Part of a small language model's weights: tied embeddings.
MLP neurons of a small language model. Each row is named by its layer, matrix (up: input weights; down: output weights) and neuron, and shows model dimensions 128-255. Each number is 500 + 25 x the weight over its row's rms, rounded and kept within 0 to 999. Numbers have three digits each.
A block is one neuron, or neurons of one layer that tend to fire together. Before each block is what it responds to, as a language model described it from the Wikipedia text at the highest values.

Description: Physical part nouns. Final token of concrete nouns for physical parts, structures or objects in descriptive text, such as caudal fin, the body, vessels, windows, transmitter.
L8.up57:532487502496475522537484519503542504477528464469507583527522479526496527484506488524499522498474482504520478475464496501476520504504548457508494482501509522550526517531494503480500427510456538486514526487503453483515480496475496510511516510461478489474488480525506500470504538482506460507513555445476459498523481540504472528490504519523506475514488514488514538467501477459478501493539
L8.down57:524519493497473474495496503537515471492520513479570512554501493453483467504505535516503494522466535495523487484495469531515517542476470459477506470514532503463511489473506531452509519493508514450498488540477472470488512515522482487509508474497543505516464512556463503493494466469513538465495496524481503471496490509500470542525525466499499517518471530520507542506528512490494503477510

Description: Mid-word vowel-consonant fragments. Short middle pieces of split words, often a vowel plus consonant like ip, at, ol, el, found in names and places (Le-ip-zig, Minne-ap-olis, She-in).
L4.up115:517553489488520512520525531482491474484513501430500497460501551502529478510519512448445508485501532441543487480491523487555490522474542517480510536533523492499486504469485517475500487507480481511507524475511450514458540518528517517512502462507476527513524537497527499529493511509520514442528474480476488539485467488524551495541519504497532480476500510509490534497533556506495514473469
L4.down115:476447508493457502477552494482511487519490510506485583496486501517558445511509536524510524526536491529509501505496474540508530472527443483538519496509532495464487485529513480453510492535460511482498519503534535473489523495448493479526466526504493481497522493497518476525496497514493481486493507488515501541506529490462522507474493494504473440527475489522481529505476503509462526478497
L4.up293:494511498502465527480477499485523492483502485467471508471550489479479495478459493448530531465512472529529472523504486448480459518513541484494520493521492499493472475510486521445473479486476474540534457457482494482439485499472491495511502460500533484483487523474465510561469527516540536483486508485451520535466482487462486520524467489503474510470455532500549527496511458481500499518511
L4.down293:513530491491513512515481507462524471528491551537534511491477473478525510509511485466510488497521547520480533526528512529485556487496461476495512514524459514509544488509521486477492508500463514484441522453508494513512489506525506483514469528480517481475487513543508465478540497466437499499484517528555519510551513497477482510503530552513522533480478537498521468474501545454501487533552
L4.up1241:496482502494470514509511501469517492469489491450489520472507527487531513507458507463505508480465508470516482449495479556456504508476493527493568509520495504515509495475479487497525457485471519514502500487482486519494463501547523480520487496498457511508510467470489465507514525499515544497475512514479496484480508481537470448507542496502521491528507473514474526517514467468491507539490
L4.down1241:456489499454496511480511522484483442524543533556540471464498512492482501450523487494451474516490468523519546536516506496495464473571476515488466524463504484432487510467493473509507486541494490475545524497524510462486541508502477546469480523487520483523466511477527490444518511521489489523489473523549518469523557490458508527454473524506503485492486499489577431455520473512502489503453
L4.up1391:482504468498516516510454530456489522534501532539493498454512517545503512507483540480502536505472520474524511505573509515466446477495519439537509456529502505494458470463521496474465471509501485490507523455522498507484478512519495488493492464527523455493485499503487504500514527495509520488506472479521563497493477547530510504480491466496535506474502536502525524512490518504489494536505
L4.down1391:531489533510526536450530495499537489499490468547560504529496530467487504499531490473523458497501503503452468488490501445471512503479501538502479505530486460436553473527544474500529542464504491523476481498495471529521496512515487461488485499483549486475491472511499494500477481488478552517531504514474445462538526514482532533502520511512474520509476477500511513535524499467493476524527

Description: Mid-word "ol"/"l" pieces. Word-piece tokens inside a word, mostly "ol", "ar", "el", "l", in split words and names like choc-ol-ate, N-ol-an, tramp-ol-ine.
L8.up1191:502467507454504523477515519507481495514473510542549504505525559461505541495507530490508535522481476464506497503512483472507452491509551496515520516486523537537482490476460476474489517486505454507502516483518484546491481503465529506475509518508488475476553497509452448463528468493544477471504549490513492492483459521546564488499490475513501467477503470531503518494480539472495485496543
L8.down1191:491487500537511526466477489537501491468497457480493521472508500435540517535504474461489455499502543533472522471459504514516492504510498501452472431506520521474504506530507482485504510538488528506505485530486463507466447559492508501523468509493482455504494489483426501472445530547462434527491494530525537509461473500499525541515509492504479495512517486485522519501483533524519502474500

Description: Early subword in names. Short word-piece tokens right after a word's first letter or two inside a split proper name, such as K-l-aus, Ah-mad, Er-l-angen, I-kh-shidid.
L9.up63:484527489420473513529471531450507477500495506492534523518520532441460517484506505541470478504471496508539471460509498477499516489512518495508503478492478490541455455501485486472504489475531493490480514485514518491472521493481506495464533473442540516475529463506512462483531501533511524478483477486457503480512449466461455544475502510453490481498481480527491537494525480446497482496492
L9.down63:553514508497502558432469470502521505470512503538494511520484518525547467466492538504513486497491518500519526475481506494475474549517493485510482534467487511542517500500529528523514501539481475515532475480488477542485493505468502517493495501488472505550447473521486462522536504487486504459504511469498524511482514474473510524478494502493530475503498495507503526528527483499549447544512
L9.up318:511514533487511499499536539446503497472496540489482488504501539497529465476468489513510484512497475570534529522533499543491475522489531514578508538518505486500534498479468460479510504507485470532514508461471489473507490491501526551479509494543558492514493514537481513465536436502497463485528492468489485495505490474502519531490499524500489467479538493503527501528493494494474491519538
L9.down318:511508472529491509499503504489465538499475531498508501458501488476503521521506481485503497476506482447517511478496533496485513512485509500477502507508498517507508474533539493510517538528520501495455498510506518521502489543531502504529484478482465507509523467470511500531509456486493462476511511509530502508458511537547500531486489530526485541516425515457493479494459509560538446532476
L9.up498:491484463447508505497501514528500502502477492456529493549566518502486519481454501483507515502497498515550480494468526528506507505514474491519505494489504524554468543500407515506519521525498443541488512506507539496490488537512475510489517495481497543485531511503563480490528506506496515513486452475459532481524495457481510506498524461488511484485471499534489520482518444478502478519520
L9.down498:470496473536524519491474469562540498519499512520547525482483481480464485467511500511485501544500517478518516474527477483498481523472475491500451550480500530479546511538492477515514545493519519488499491457533453466489515509536499525477510522473490495496491493484498500531543460486489512480497524521504516498500507439500515519531493517517511534523507511501514501502496505509528446502481
L9.up573:542549490478501491488512509490489515479480518563498476504523509491481528496489493563551528453524509499522480495512496513477532522506489502464488478515497495527516474459523473494463520553501487556513473524514520503536498529452487514500504470480543517469492497511496465508532497456461467470477522513483508485496471478520526533493529467488486470483453515519536495486537463480505477535577
L9.down573:501459515490483508492531510492499459497480528505558531477496499493507494496483525510462465475498483550511494495503493496530466467495537522510495526490510523507519509529480500522493497528515504513472485522457492489480474486489476484489538483505507554517470516494514465477497489549496489464510455498496497487545486486505500514464535493476463481480439502506465495477509533544535417520512

Description: Noun stem before suffix. Noun stems that are the first part of a larger word or compound, often followed by a suffix: school(s), club, Air(craft), test(ing), sail(ing), Co(ach), town(ships).
L9.up52:540493561501522501507503481506491547502460526517509474482495456496514523502511539533446533531536454505539497524520506524490517482499502524465523488467471457502499488513475522503518492500472487517462534481501448499514439499531498488524512547442492462457580474490479483493525490520498535530517495502439532549485565484494537516498506514515507468478506519478512483475475541445513506481533
L9.down52:516474475517506507535502503501486484496485507465502472498512484433501538532500489491521526471490543543533477447464512498551554486513502490448500478503456469479562536529495502524556556486496476495489502521504484470486549547480493526490522443493481475454506477498518502487528519524512502500504528481474510496486480458474525526512545469519525514489502496486520498509492501462531517448470
L9.up352:506538523487448529492437515475508531456498542511547534484563486517502546520497509480513495482498533483465519486518472500576534495524533494492516510491477513501488480515496472489478498483506497512498526512491485485508493530542532468495507541461484463483506489487496462486530553489558567531500520498521501489512475499505516495510503528488498516533482502489495500471490482472525483507576
L9.down352:469504472493471555478474519535456540460500491531515492517527506487512525500495478507457485500488497521496465538498469500564471507473477504532484522486474492489452490503495529484514484452489507494521480509503489459488550504463501495518532546503507472533515490528491549478498466507498481485488533505512480487519467503561479474476490507483508534527482480479512511441508513481544519491503
L9.up753:518536553477481533473524472474493518507487529511525498480495485501525539468521517525429530504488482492493519493474529523540508466529493497516526470515494497485481493519505507490465501516464510517521497475497481506526532486488472510472521502475507471470516489458517472454529487538526497478457529498544520508500522447530477495500482525477509512523502486524488527499476470498499527454516
L9.down753:463463479531532504487528546505461486504511508506455511503484506540503478470525538531527528516518444517489499525504460513492489522475459554497482496461495551491506503529486521552487540506486467535500522515498483520500550513514495521479513515473535524495507447522514504517509523552482489483461470465464522508507479489477508519563525508502547533475489524535495495511530509499512504464529
L9.up1319:489472497458476525498506468465517490495500533510524498523526469518550556495482529495519524534532478517510504501476494533534537477500513496518496456494511501487430456516503523497514494511520491510485512471515455534534465520509495487498545535488527480469583535468521458473509513525505539510476507464489530514535529482475520518506483501492545513498483537492496503504470504457500517471551
L9.down1319:502489524501493508471524513520519523513504487536500429534486513431513497524499499491525490463467516525502493537510528492509484530548496477493534480526499449503495489511516493513443482521536561495501491526548477501458563437544483482448466481525522499485495508515516481498555466460471508521485492515479514459517513518520481495542514541535501519437493460484507483552521476445516525510514

Description: Beneath/underneath "ath" piece. Mainly the final "ath" piece of beneath and underneath (also bathymetric). It fires weakly on assorted nouns and fragments such as side, sea, school, and the "l" in shelter.
L4.up82:494519474509473524545484501449507487539491515476509523538504485497503518479531467493500515467465501479493484481516528493533507463543520488496524521541522545537514489494479531461490443469480509541490475491545470419510472514525491490465468486498479500533519520522507471495507541498498519469513497504485505508459505471468463512467480500470500521437477514487500488485466507516514486515507
L4.down82:515504467501521519508543492473526469465467523469502500491541501535528482507489503536507499487500521472506494520490450504488477504487536506479520487516533499510516496484523501483518489466513468505515503503486469515509465480508491495551461521515506473463485480449498476516530485445474530483498489546508501454493450484517466505436506474529502487521509516491508533501484518461492518490513
L4.up230:536531472469461523476550544505495511493505501461508514537530532485530501476485498568475518520519462543517471503465557525485530458533477490495547539523480496478509520500491524520490501471497513478461514512496441477506511506524490538476469509510490475475539481468525465469534546505469536466476485459457521558465471512496537521468479499510555468483519509502512560499478503458512510525517
L4.down230:515479468505488490487487493503489522485533550519531500488498475499485546461486474461525463478467511429493493483533490446489515540526516517501460514467494453482511521520485519520524524497476498544487504496500519510504437533506531493502519519480511501489485492485465503515492479503520515525484487496493423477524468483498478519509512485510484505472524485486499505497512503562461502498529
L4.up599:498478558465499498485500481493508531481502503474485487488553491459521505482494561476499562539479462508482498525512457465495499508548521442468533534519479508566504507460494515523496474504524468523524503481557482489465483512540506498502502513484503522521507490503469481485510543503528536460519511488471514480503445501462452498496460497518503527470462489493517470480535479500519521528465
L4.down599:496506519512513531480471468508501520508507510491531509511517500499507479529519505497500460468468487478476504527490534569486472475493520540483509501482528506479478463475541450473485471468538504498462475511490470519523482492471500554557503492500510472519507495549500520512512441479520547547487490521515535503530510478475506502501496517494494485537523524505520481544528548474513495483514
L4.up1521:506524513467505525471455500480545495501507519508458496540518478490497480487520494536461493508518491519468522516521526488496536513509527518500557510516489509533468478533467499428510514493461546475482486468493511489473489513473521495517492524477487478487513482519498501490517513472493498517460507487479475529504478512517555529441477484501532504478511517552524567550537505433505499478510
L4.down1521:483478483520507489509530478525482531503467461494529485511534534469459500476516491498524525512525492539535428479459482460551507481478478493474499485474532493508545537503539515508507465524477496472534513549512491472493507526467488503500511496513492480473523512520475515484463486534489509460507494539496495527459560499527477465513498520516517506558514485510495513476420532534493541502520